Weights of a small transformer language model: vocabulary 8192, 14.2M parameters.
MLP neurons of a small language model. Each row is named by its layer, matrix (up: input weights) and neuron, and shows model dimensions 0-191. Each number is 128 + 24 x the weight over its row's rms, rounded and kept within 0 to 255. Numbers have three digits each.
After each neuron's rows, "fires on" lists the tokens most often at its 100 highest values on Wikipedia text that the model never trained on.

L17.up162:113121141120099111088134137162126105114108145101094178116112117132163108123168124149136175167081150054111133112128157125198138092147116126116111165134101079179132075120106149126135101127146091145166115129136117099126143125129118144096131152103149099101148139149121122127144140133154129136137141143098130128119099138132095141110127100162128088089141167133157098140116106117132130185140104128155163145114131127125163147118146109143093144121136158143130104123183107122140159146077108150128094094113113164111107163186141115157143115179130128121115106110136097142115106132115096141
fires on: "0", "s", "do", "da", "o"

L17.up566:139143162115095173120091133136110141122151134118138090117112160126132081143149135194126126175158111100096114111142116115178058088142104112115156092144119108137142127111138159164119156179109126123079109128071128133116105086158115152159154106117126123124154142139112094106127108145101103097140113168116131123134113105136080131115155137101097143154106138136119119104140169118095098133149127128103144166148111122147182188126154094174116132141159124121129105121147095137120144104120150103144103142105115151147181115130141159133112149125154141126103096140090092121161143131137123127
fires on: ".", ",", " in", "1", " and"

L13.up722:145149122148121120124134121132106148157147190113085146160121130107126106120135105123167153143139150100165127130159124121101070127152094115126140108133166116069200136130124151128132161102123160113130106125143153124160164145096139100112125046137135128085146091095098155122116150117143138130192159151127161083133136104146144102136164096145147185139112146090136122150146130093123104163115142119098143130114146129123117128149125157148095099117077103137156122085121179127126099128100120132098152104142160127119135101133096122130117116164138127118131119126144146100139114139106161159
fires on: "s", "–", " and", " to", ",", ":"

L20.up621:117128178103121143082126150107119140131114146091104129118130121149145141105108135129157149155117096143117139100164142113123130124131119132090095063135131159075140109072139136135166091132160095130101170137141147153142122106138131155148130107131108116160127139132131158164188150136110151155126125134130140158141120118136136116107108114097173112157115135145134100123139167129102140128039119122147162144109145147080139209109167121126147149124129125112139118132163099124122115164161103084096105120108132124128111142122096129138081131082160113088106126102127154144114098079119140116
fires on: " that", ",", " what", ":", " in", " |"

L13.up289:088170141076136068154103142145122102128107125157114066145181117137148141123115138125149111136101116102116155141147137082143112130124132097098121107182138115141136128121110134118112122135155119114167138093146104147118120130099093138101148104116136156178155136126092112111134140135164115155197155111106142105119099121102118147149135094137134173132086094114117097136171104120115156156127103092125099125116119131120123181131132156204129114127109136145143159121110144094130137156115161101103095141148172153117157141121145104125115139122125116143132151149156090112124141094147157188
fires on: ",", " and", " de", "s", "es", " \""

L17.up734:109107154101166137092117188105124106087106149106097152134127115144113101126114138165140129153089125069125130101156133081113090119130122144093107184098144154113113118121134124153138130156099110135092168123115153163130149135115097128123129096129139124175131152134150157153134140067137109171148088152077163157143118096120119165130170141168109143143109120138161103116147128126150132116129126136153117107150159146133160158134137119165079134142121082115139110122123103140135118147068121141091098102131155142149126091119184125120132149128162134087153130131117136074116135129164127114
fires on: " to", " not", "0", " I"

L8.up30:094121114152171094148126164144102142148111143138110143125116089129099119167161149129140123130131089114146151101082147162107132096155103119084103118129141119129120090145122097100144068138140094128107113126137122141130125159078098129084154139135124114161122134166099097103156109108132117136143144175100141106092129062138144170111112099116131109122105120140154107072175139135126117126123129109141103132143123142086116165109140142142155148115153177111148120126106116182149135083138176145124146100130126121174165145126114174114178162131088123118137174162146151121115126128137142112
fires on: "e", " Ma", "a", "in", "pro", "ed"

L22.up487:126090137155123163151088134116161137147098073131093076092150127106127109151151105140153114128127145150067132120094103078166100125126135135112100112122135136118122122093103124114139136095121128090113160152154148152143167080123137107111099100112092096127161094154092146136125169094122139170117126130141123130136142094140144151137141124149153128150130144120088147116140119127130082177093134087116103129097147130128094155109145146163125095085159134131145147144174115111162126152106122145100122142092137161066124153142126071126133113107178134135125140134145171116167143143148142144
fires on: " ", "1", " Fe", "–", "uch"

L4.up140:113126138150118129145122143112109125095101109066115138103148122137115136122147178166156112144142132110097125097175118124095116115087108124102137130131154140112154164115129120134072116112076126098077141121127140179129108100139124086131128125114120129071142120141114147113146163119121148110117142100155114112159117138123131168188135136186106181136114087108181168130169144126127130145118138146115188100087121139122127129119155105151142118140108121156162136138113170162098104094110138129144156126080160123115109127132111142148129143069169121148171120104147112105157143100141133124
fires on: "s", " they", "y", " to"

L5.up234:121124164121149079183136120122118117170141130164090135111128107146145090070124179116141138121133133120138120130113176084104129126157117155105120165117117121124138156082142139086107107160118101142151135090108150111133182106103103126135124101115090127124149134129169124171139141116134112142140103118115108139127116154117105171105157109144129119153090127127124155167111111145083108172106128098091164188174134149144138131143078139129124114148087177144169131113113101129118100096134164129114098092140131158133149136179102111114145124171118112096145138132112118105102136118173137132
fires on: ":", " Best", "=", "\n", " as", " Votes"

L15.up664:148167110136140129143153107115112105136126141110089126147159110160149107111104123118161162101144132096151138148082111161119147106166138120103134149088121139124143094156137125142106106107127135082162154130089140154161154130150109173097090145105114133124146164100135128100101168103152141182191128121099142173134132084113199171135103118135102110132101082109098106140138103128089098123146136109128119125136160126125129153109115103145144115104133168122143136069105134144073103165131090119123131141110134116152098162098117147135131133197130122110111124135142118120141091105129125147
fires on: ",", " ", " de", " of", "on", "m"

L4.up200:120110113137110129148126125132104124113133179173133141171134129106132116108162137090134171110111072155129111091133154146119108095148119110111089119118138174122114120123142149108129147182126114058109145109123129126136130132127135142140168110114143096154133119160129149109137137097118122130130129117093114117136085059129107203140109104117147176144112133098115104135137147140110148142090146100139155147145134108102129100147126110183146129132142164095143093105103173103153156118128076098098116145131074142166108152128115135108141169112112106082118167125133159108141166136148163142
fires on: "a", "i", "3", "e"

L8.up489:121144144123097152126118135088120154150112094093105119153138132200106151122143108158154128106112157100122114063155138109151122129113150086150162112147122127139160133162142111115132103103126086146132175115148130103131146093147065107108171131124103102103117112141115138172113081093195079135110125118115129160118118153159137132151139139153118154127135122120138141123152170110111182129105146114178117098135146130133110123113084166118137123111113137148087130117163144130120142128092081156156119112114128109119110160118092122127122110096131146151130166112128135141077147105148108187
fires on: "–", "-", "H", "ed", "ong", " Abdul"

L2.up140:148158133125144133151122135106115113111161136059135102108128102167126078136129140155124082142119104143077143090196139109136118138138148135127125128152105171138120120118104138141106129161127089141115110143154156141217110137125126145129138143099106129132145110098146156084141109099112111093148132164130137155138112130154145102143126168142094141147073104109119143105147109085074129169077111128124109159147102172128137153113147123102154138097146122162144103148145129166093118122109128148104128127080099139120126101124141145132122148104177124143168123134127109085130099136167109137
fires on: " military", " Mc", " social", " media", " political", " security"

L13.up439:128112154107153115125093180145137149098123117129145118118122126168180115123123148148154195096121132100151108114112100099166138119172107120143158160149107099153160126130148104169101113136149094117127134125110182117091115108131143132133099134120108101119099137095115141106130117104182129146139101131140136132180115152130183141098139127162108147150095117106143140077100130131146130156129120138115129130129112116148149111137113063152122141163103114153112120087121107137086138112127140131125135135123115154100134176192203099156098109128145132132170131121128095113116110131113066136
fires on: " that", " of", ").", " ", " said", " stated"

L11.up528:094139112074134135129132105151126163110182152120139108118163119188125122104099159092117158143118082128136124146120112124154151127145103122097144164087083132146136084095152119135148125141128183150101115135129121127139134095130103163127118103115184121119189110137098144136125137093126145183125111150114152113127082138121136152096140155143156106140129145153121165129156188167118090115124133127096149143108119130130124114131069098171129137126117117150113085088135075151134102109135117106117134110109119118101098159137116164150123085121168171142145158164137105139120144115134112131
fires on: "\n", "==", " =="

L11.up327:141132118104128149120108140105134167150159090148139124157138149138118086117115152132169124085130096106139139140167115089130104120191137117108130108134171158144142140113103172146130178081097149104146130128092145117130126162097167126143185079102147137158122118086127152149150177093105114120158151099127106153167120115144108142163155115118133127135107115158113116142166096091122114135108109117170132129128141142094102154139149179145127109136113130142134123106151153097122153125113137120061100093129118154120150122119113144171127100144145133084139126104138113133131116049156149122
fires on: " |", ",", "|", ":", "ist"

L2.up604:138157123102107104145128137115105069166121133161140161113113140154126097067116124101128170110139163131146130148156125152167123080115114100094166116125082148087132120125161150125148151099129134098122104131109148174107105111105116136168156165164137130163131163119101126125120121120133143164130098137098125132159111155110105097139095128129136127139136141107135080145129178106113150115173106151101101127142155140126107140144110118117115136124137156117109150125132155113126161096114144146146139089104095133132151104141126050113132154162095130155135157171151162178145148168118067142
fires on: "ates", "ization", " major", " Records", " joined", "ian"

L4.up385:106130139143130135154143121127147115118133151063145141130152128115169123115122124105166133156136139108175136103106138111152126095138108152106118137144156115113189116134118135158124145159136125129094160146148117120139110154148148133076125130112114154159177141141131151091153109123112065117174089112112121088146139126125117105147171098083135102134144153120138126047106139140103120149125144107141111153147096102166116119143137079127082136144134152114141128117099115109124135133124120152140113153098110118159089128117077096160128141177091166092174105176150160120084119102143109133
fires on: " Dur", " On", " began", " In", "Dur"

L13.up503:119155065092121131118082131130100137133125107155083096154132119136179075144160143146160149150130148124103096145137127117151119121150115140103158108135169138158179084143146137142125108117127107149162151119126196161083109089118115134116144119090151113141149175114148092147141106112148141174141093143107136124156085100114112148143105105137142098169108155121104123107097080146112147183106108114104127148125126131086117177097139092158117113129153149157125110102163142098081135105142151097088120108138114138143104141106145105108129169133122128132136114119140131136127154132120130152
fires on: " that", " to", ",", "t", "\n"

L6.up302:138139167125113100122125111151118090102155169133108141102116123110150105111121083103104142165128109134136097085112161135170113125115135140108185121101107141118128095130071122105091103121095116085145142121118135112120147123148137136146140175124093101136155148081166108152126121117187136178106123118108119112108129100071091167086143116140156144157117164110128164120123115170118135157165138146131136140181164122137136120175112104121109134129123144106110140100106172128117148157141119174099091127114105127131126176198104126124150164144147141137138101134140132129111159151128138141
fires on: "0", "9", "5", "g", "3", "1"

L2.up52:155122160136131093172122132136119096152091114135111144112154092143159083116140174112154143136102133133166117112127124087186130132115100156124136146155089167123180105153095128120135178166141082137144120091131154138130095124128146155096129131141117121113168144143112121110113098126148088153139112136159122114108109169091097131084118119097142141158096134140148113125137138103112140146131119150164153125139142145115114100088134129111096133117137106139110150092124188123116138101081128152147120095089163178103115155147153103133113125109118129135161103135128143183151179087179139151
fires on: "\n", " following", "5", "F", "9"

L20.up326:159128147140166144157143197132123145154148130158103091127122089148138119143123124115161146093127129124118151147126118156109126124141105120163115152118102127154142134155128151124126115077093109101140126106096115136156183108133158122133136144124100126161130151126136109120124109134174084129191101116107125143146151085070139152093170146121135183140099080137110168117120097104137115174109095121122160145116156131101189134098147095158101108141092133144137153064117124118112165123161120150119078096107113126121131140154156171131142158115143142137114136119099112148089141119129133106
fires on: " ", "1"

L20.up101:115166152109114103163130121148118089149135139102134128153156146126170145113124114110125135104124128098149116114131107120109160132103109128087131117143121105120126089173097154069103093121126095125123160133117083082096125104080099194118163078148160119148196131132128167116134151133164102162156137124099126174157119121171154152125116130143117114113145118113119135079126162102169119141096110154119126111132135099138159106143146116166118114110134129147106146103189150127164116125163095116119090132130115141110167125146082127171106118131131148133153135136105142116117074158128142147
fires on: ",", " \"", " =", "-", ":"

L6.up658:143151152089156114149157136149130112153185165143132142080131129138178078161138117113135141117123140110139097075157126099125122117107117113124140119144102151090170116130108144064105140132108130134116151106123142119145139107112143123105145147087098107130163101148088151176135157125194086123127120112133129113144091094149123164123119097173136148127076126150152094103153123129082158152148122147143170148168138151145145117145102127101112131151101139119104128132124140115143128135094088169098132100099144085142150124138156160165143143156147137129133103104148171134089146137140142093
fires on: ":", "5", "3", "4"

L15.up453:134133110128107132087110132098093174158145093101119109163120134139101156123109142129134152154129110104159137139137119085134168122151109132119112058142149111152158119131132125155124112130097110106157126117111098121169126147173141165154158103094143137161160103102141137132162187148145136151130149139132100123167079145131095119121129122141123077128104096103156143144173132135153108092109130123124139142151102136148160103146165092152095096116154122139135137126148106125136157129164156131078075081120101137082119089160092169120121111090129087121128130124164128112116095120125105168
fires on: ",", ":", "9", "s", "a", "cr"

L17.up340:110158147092148132187116161088116148132108157135141115128114137120123133103141126156150154101108144117086116124158119152190125098138080089133144131142122139113139184201117156115110132146123144139111183076124115081175122110164123147116137135130112164142138108128129146106101146114148108149146084104119068078146122130147162173128132125174108116142108141133120129119084145094125140114152107137131156124142130143130157127147157082127075167117160104136147128097119094123132146132116139096108125085127142145148116114101098141156134125139136103125133154135147133150100113061157126133
fires on: "1", "2", " south", " north", " east", "th"

L6.up4:129122132134103100175144110143083109093148124144114094143138110157146100114150194140146120131118169107173143073095133133134115091118118159153120133148109144083106108092081126147141175164116102117113116119106125138153174118128136146164128118085130137173146157151162109125134120124124087142126101173129108151124124134110084124116115113139122155157114141135120097148090112105103130117127139092146161152119174121133118122140137088095090119083133166138131127115148106158095118101116119149138138104151122166146131141122097121108154113106088118097092152138119198096115175128164138152
fires on: ":", " as", " U", " ===", "lip", "up"

L8.up622:106129138142134139148133121128139131160129128130139078130114116131109108131131131120145125170127127092140096091097142080079088122123103119125100078099129147147129124100084105153121122154068107139114111119132133139137115134133151118122128107111069135088162148094097119134117180132139124154133097097159147116125120147119125153141221132170115130156089128091199158108149133101116152159143136136127128108131145149099110131155146126182158135110110165112160083116132136113124178129109126141141119133140136121076106088105130080122153162102147093135142093145138164134153133105127135141
fires on: "s", " to", "es", " teams", "tors"

L13.up510:121178156134119145167128138134119113124134142121122114131126119112110119122119172119138121113115141123165083135144091120167104128102079159072090113090121109160128108148139164084113079103145109127128173079142165112167132131126077108083152144174169155135106109165110137151120159121156123186114122122087147177136130141144142136128129120131162146122155128116142120145121121169156137150116117106128129140106135135112115145122105140167128104100160125133149132102164087114119139073138078123117154164128116181105139108139168093110144130122104178135111130088106133114115146095136163142
fires on: " are", " as", "^{", " and", "o", "gg"

L15.up336:165157135098124134151139146125125094092141144095135140132146126139170132113140138142179116185148126090122145129172095138122137153149123088124129129116120155144171103124121123110090140118097129104137108111115139143145139124142138171098160118073117104138113153136151112131144118141179140150146125147088159108155087123165153131116104152132137101097137171114142108122116137097119113170138118113109153139085172080112133156127108105179115127128111144113155092075136143163100087142132138126145077088122127142139103111137095139182103157115164084120131125120179102156153160141141091158
fires on: ",", " to", "1", " of", " ("

L8.up469:136121077154107128154110146101165125138100078137095176143145127146149078129111144113097115096131146106152159116113133072122141114116135120113107085113121143143120116107147133130147161124136141089132182131110145093102147119135161133142148172155136076169117120117133168113134158117166117157160144130128134112134097158141128112175172114116146105160117127148148118147152077136143161112107124092128170171119144121118169111142128109170135116168133119160153129141137144106122134140119091121122080152124088104120116099128130113115108033160131149088105138126118151127107121091136154126
fires on: " |", "ist", "2", " Player", "her"

L11.up141:088139154096130127155165129132146146160179163099095078105154122155122120121092179128148136132104134121093163099152117117129120117111123096116117166142149156138127099136099116110171161118130106109157097107110143141140144100108170156090132093131100118137157096133123105140139154129124135136146127126114152133116130134131131159149150144134142091125105107198134091142103112117107128154119069138146112117119111178114127133124141156140152156141082131137147093104145156083098151144085126100103155068101175142144158128104138105135157101153138145100107135112172079113122141094143125165
fires on: "ing", "ed", "es", "s", "ber"

L8.up670:114180127142178149139119141145170128155163156106119113146146087114145118131133134087127140153104141147180126119128119153148067100142106141123169125076107155101148140097107138117138102116085121147153160095126111140174133124119084151142140133111078153118140105177122111134116169127144094162130167124115148121141130139156092157211119124124096143123084140150124110101194132088114148124139150153124141079138107145099099139116096157157119135125159128117144150158113095138127127113125128123148114123094136133103099115124124122092093099122128153128154117127144109155141151130138184115
fires on: "ru", "-", "s", " du", " ("

L20.up442:135123129101156118145124109124145095148127137083111112139176155135124165106101126111195125133108111139159131098125154107155134139149103109121087132124133131121162130125091139144097114145086100089120136128105151113125165139076075141138110131162105113113152125121163145167149155122081078162113134139095109191177137115162139124090083123127163129152139134138158136097109178101111121121126153139109138116138135120128148114154196137100132162109109126146165143129179112135125112126188111120122128132097129121161098154170129111124115126123164091110105145116130089123098144099109152135
fires on: " (", ":", " \"", "\n", " that"

L2.up160:107155149096149104155106123095131106076127095108138107071168132129127097101143139120146119137106112153113129112129104087106135141105117078137130127142086125121127140109127109101094143164152127100152145149158147130171102135099151119133098171116098163168135122095146162154159141112161117122096145138126161118116104148088136153113138171153123118126119138147130150103140160123086084167119117167151148171163165171103121104169158152110136074118175124136138113103134104152114139099070131113093125125140115138139126165150132162141136129122139134100157148094166118090134105102132152160
fires on: " P", " Mc", " Pri", " political", " Times", " Black"

L20.up490:133139156152134108137106119107141070161077111123091140142127095164146136153140134136147153122153171125137193099147159116190139116129152097103129095106108102100151119148112094145162085194136109109146101093127157133104103138119114142124134097116117097129173151140109099133117175112154115137177110137111139146114133125128108102148131141113148110116131113088110095122074146134139129140143132109179094141114159131097120143130114128163111072121110150127140154125099144094106136120144190117142110129117137142133143128148135132092132143161091150135144168149159145113072130118144091151
fires on: " ", "\n", " P", " his", "."

L6.up485:136108163142105093120098120143113160117094131106103128116158165142123084093131148126138117136114125143143110120127120137129153127102111122098139134134145122144126103138156107096095154114112116122147106108122145184124121159073192136157129137106064157097125097153078118126109112098124157143140164175094146118137134140118112124138129175141109193153128112121113116096119097125128112170157161154115118130140157185136133195142164110122089138122109159122079139122096136168119146145173137126119129136127108145145097138157126142159175146110097105087133166135156107103116111090145131113
fires on: "ed", " working", "er", "ro", " September", " October"

L11.up456:142128129098107137137126122119141106150153073149083130137118118160132119157096175164104115131117146116120124124138159089120138102108120171124180121108100115102168102127139110111119172178112142131117142128087138104135150144114121187090154076110107098128133128151081131133128128083143063126111143120113146138127122148127143170153193118180126143183131157114124127105106134109084109173093115111138161180115152166176158096127120139119128155111115104135139128119147121132119124140144124135126150097097154120113153154136154172152107108116127146115148148101132140132074129129123111101
fires on: ":", " |", "4", "1", " the"

L6.up314:063158136097126117117110146109127111132157091147113138134162114131142103116118128104097137125130104101111065119120134113150133108094114161111148122141124179114129137120121106102144151092153099140153135097146120140105112131125117132091108143123092114141149166102161098118114140126118109151135167124103147151110134102064154169200150125162193138130108128144182143135088109132129137137131102139080138140110166190126128103130112141117119118157113133108091154104136146162120116128154120176121139131148166119091118143162137098143160140114154101099178130077150128109143140129145125163
fires on: "9", "on", "o", "ide", "ia", "na"

L13.up189:134149138109138151122121138142116147139133145121132103171156132122169153124144158115168148154101110118117137113187121119145109107147124118119171102118192128108185088140128135170150143193102084138119171117098143171144115076110167113097156102141131081121178133109125130111146150093100129129120113123089155127135080075122121128100144157135096125127121117144117126120135143133130137122143123114095152115112109137112124140121155087164119110106143117145104178089161133139133175076096157111136113088106126128134117137189116117156124119156125132119160176155142126105142102114132135155
fires on: ",", "1", ".\"", "5"

L12.up329:159170099113122137140153091130161120128151138150120116175140120121130119105151106089131167135109142149143121106169120114145104118169125103124158129132105152161110069129122174115145117116115182084138143102121132115104145104121133140114129127146149106111163086170145116186151130083121144156131122102116124133125090123089118128106119136160178127161145153137120142162084115165112087176119143128128124159133141124120133151141083097151147124100102143104105089104137073143118119117151132108134095115127122141085121156153130173130117098097165175138130151150117156136151177082140090135
fires on: "\n"

L8.up281:116154132172078100121160136151094118172095119152081114112131119143104112157134143146140132142119083108151142136153115134175133127158100172120107132128106107155182126144176129135134073134148084125119115111130129157196146154106151122083110117118105097140140136142096068123126139113135091147136079145105188123092106119112115143132128115148111139129110112150137124142123161137141121176147133107153112142132114132129156176111150086173140128138144129107121144105127143139144133101115116092136095157110186154080131124133136150148124158117095143135118119092115140099118165145138101176
fires on: ".", "la", " ", " A", " Year"

L8.up51:111160136142080150127084147114152129120121116125121123153140094121099089122117121146157156116081126136148143101137153130105124093168137125131126150128096110150132148173121103139125116107088117150141144116167132190155188090111188136120140124074097119104131101148088068115127108103123073152153121134125092136101162134127127117160144112136150149144140131133143112128089123117134116129169147140118095121096149141108113132134159152154089127123114152103109126106145097150115136119124164124096112158145128142160194121121145146152157108125122153093121165134160088167108080160136173143
fires on: " for", "out", " October", "ed", "d"

L11.up183:098129136121113058119146149107180113141115118145107152169113087145153127111110141112175135175122136120127102114157131107125134154105137112114154127152091135095130100132115102091146120122129091114160163113104113108145126139089114135096139141119108128176153148129142182166146142131128066158154159067073136117142078124171153158129129108172108161129145130139136065062130130116102143120147136147146132137128119138143187111162133148108129137085140110129130151154135106136081124121152126097112120147117145163106152163139134168129131120088114120124112115122112101137141139126140145113
fires on: ",", " of", " a", ":", " as"

L17.up613:109166154147147116167103130151104097093129130138118056106122114124159116163152131156160139138144143106116169150133124118159105087122096090139097127110121147150151136134144129153113111130129145134138107095069105173143134142126125147107129106072148141132109051148129119130163167138125103097154071123116125105125137134142102137125177135131089142136123139137108118151120141101130147075116147131161141140129121089092149116143172145112095121107107102165097152158165105114116143083118110171129088108121110096152171142129152151167154113163154143107124129104142102128158156112111131143
fires on: ".", "1", "C", "m"

L12.up330:074133159152129071118120141154098118139102111122135108196110128135158148114170108149119137087136111129144122054117132138092097094090121145123100149118107095075131126152159149145140096135130113144177149142104111113145158109100131138101149149136134111167159106128128141086132154130166122118111132168103129110132090122166121114078144111144193114160136140161123107107143153097131115117115142177117130166104134108120137138150163134117132123085128103166109139112151103178099145114141130180121114157135152125113117121122139119121121100091161153117179135154120140134132103130164108130
fires on: ",", " (", " owned", " by", "com", "-"

L15.up121:133175178053136116110166145109139144140141150076131110133115126110140128139149156134122162123120135078152126137118164123095082117123139114094112140116128147087118122093132151121143082127123103130134145132129145110117123121098081111085149151117138099130156137115133158137138165123147122132153161143143153158141107107123124110078116128193113135144101124125168094127138119109085131164105131102157141101189095162114140134148155118146125100123139122141127122143113121160126111172059078114111087113079118141157122128110134129122176133146186127107124125137172118105130153120124168131
fires on: "0", "-"

L6.up187:143105147132151126135144109109151130133149143118105123131124106214098094128146144108128117096123131114145123097142158112107125084118114124101104146103101168101131142149170089150148166113162102147181154144104143112160172102093096112141128141127120130138146111137134125149130083099183043152120143136099158122126100109095125155155181127155086156157145123141165132132150094104104141126125104137107128123107125125114111130085102101110124136135101145160118108128099116104145160107116092133119133116102132141123136148166155113152158147146100125152124100162154114168107111073152123157
fires on: "d", "-", "s", "r", "ed", "dra"

L12.up315:096151136114130158148098164105124143089109132134165119133134071167133115132159107144157145138086100126112139097129149114084128091125117067123161108130094117143133139088124143101147130159107131129097146075120130090129137158163130144152111170100134142151130102155160162104134138107178156096119114126159135111129126147123165127135094165156128149124134116140161143094098118114117119144164109123153147166106155145146112150135149066122087160114143129183118158083138096163137126099124154115135122112132090142151125163116105115106171106134164120108149139122108106111134074091161141136
fires on: " on", "2", " was", " =", " October", "1"

L15.up124:103145119119107076130118126133142129176080115119091082145112067154159146124138128118149119133123144074130161118191123114169124130128121085100153111144092153088129104128094096128138105110125084170131171083113098146137122107155114135143142138146119121112144097137140157093135165127151100156138114156137145121141128127129132158087152127140113098108062104147149129095117161109094143108128109074134145152113132175136151123158115171107128127120120104140140118108123146098133140140127121151106136144109142096126147151156136131189137128100126125082165173157134103144145131130147073133
fires on: "1", " of", "5", "4", "2", " a"

L20.up734:126094143118138137123109134108134110111156126093135120195123097147193120117118157141104154113135123111127142119121143133124101099143125102097114097128110131144138124136115142132097139122114089107160134114092154116127139148122137145061149102074141126141136116106109122144130124153120141151169138145128156129163120089139082137117146083142148121107068143163150096136101155114082147144100073150126121138143128106140117121121155132145165115116070098155158138110150111113129130120128116076111132117103166118179163111099176143127152097139139177133109115111160136127172197101122115169
fires on: ".", "s", "8", "ed", "r"

L2.up683:153094136088142164141134101134178149100145141141153123118175078106140111154114119136107118132101098154170117119127106093130123140119131139095119112130147144100160136092109071152133126113148108080114161159112137110147123089091140148116143124119079164138162113108130144154152117069151144157140095106129163119117128118077140112110147188144111102153128106169147112126108152112079138117127196178143132119116125131136130120131110142119092099101156154129155121093125119108106124113105146137119090160135140179088143112140133123116162170146125151125120152182134136148107095126145111119
fires on: " Earth", " Africa", " Reg", " African", " Ocean", " Sea"

L8.up664:128158112127138105139125159097134122148165112119089123131201120160142138160161107139128154142094128144105130115141128090167122134084122169127121105137113152135145106125152134138148146089124097141131180096109191106137129123077141155137127121111166116097193153128119109144130151123147079140115105104134102128097126123110135106160151133147136145170104142184119134149093142104089086158103158141113143146123125097142153090127108154154090099156088119150117122099082161098119114107103144160141120116112189118124124101128135113150101129169129126168128146148136110131091169117129142123
fires on: "\n", " Year", "9", "mb", "al"

L11.up309:103137118113126150138088100126118181114143098109072110109141147121121150142146145173127173116137119135113094135128157131194100106119132130137173130157139121141127101106141136091115108174119157110107144110121129078128168136123163147145164080124119106093114152156124091109139138126172124126159148114121103075087116092127138187151139128145168144134107109129118108153109138136095141121159050116127130119132167150103116126149108093124117113169129131090122130164122104154124133141159137133141115134127092148106090079145139150116167091144149129156115094130111123100159128155137091103
fires on: "it", " service", " but", "or", " route", " running"

L20.up564:114125124100106130150087107133114094111163145099097093102145125143165128090121102135109149125135098106110121158106135113157116115143119089124175109119079128104153132083173178157101129170082144150123108100098102130122148098138114123106096131113140137161122156133150163127108119110136121149179139154102167131097111120158116130180115146110156146151171127114097103119172125162081119169153115163125122132164100116122104142109140126153139152101144147139191142104129081138133127129097124133148136153107161142129139144129091086133105143104125118124132130155119115148169175121114084167
fires on: "s", " in", " (", " by", " |", ","

L15.up626:103154130089083100139125122128126128145149125150091129163158105151122135148161183166132140094136144106183098141167122106146138112077120146125093087131136126112138180128125154107135100097137129120165135109116102131102127111162063127095115149100104113156131117108141145112143144148145106181108132138125160094172095106139169137124151120151160145125109100132158108131093125147106106127141142083095116141184175138130165138126144112156136096127127095121122154114183109124098141134136124106112095145081092103118155069112142154131123106139114136112114127114094122133152129087162137124
fires on: " and", "ly", " also", ",", " as", " subsequently"

L11.up299:131125135149142138166098141137139149141152106134098091096143120177123109130121159128140147137112124092131170114137146140114099153109102132117152168066095147118129128126192120098114146125127136107114171136124120099105141101088156136176135094104106114131129103152131083118108157136149126160125156123104134111136064132141150178141148144130141169120148113155129137116099117159095153129123108120130172140106177113110132114078121099129132160136116164162126140130122132126137094086119095115135130164153135106165163075174125136164155107105116182076148112109131124159142121133120154173
fires on: "r", " of", " in", "d", " m"

L17.up443:086098159158121133157113133157138175064104168087117077147176129118179106126121190131133170128093116111109135123147114075142113099132131100121130116098118151151144173110127110106127140119144090125151110130121122098143109148134113150112139131093140146103129098123095124128128166127142138145081167136128132104132132116119124162072110125149131075103132158112120111140095149142152107185127090104170152134071146110128146169124100133147148128113112160138149124124178104115124123125114102110102139123120120134147136127166169121142116113194168140122148125112156141133144119111145119098
fires on: "2", "0", "s", "8"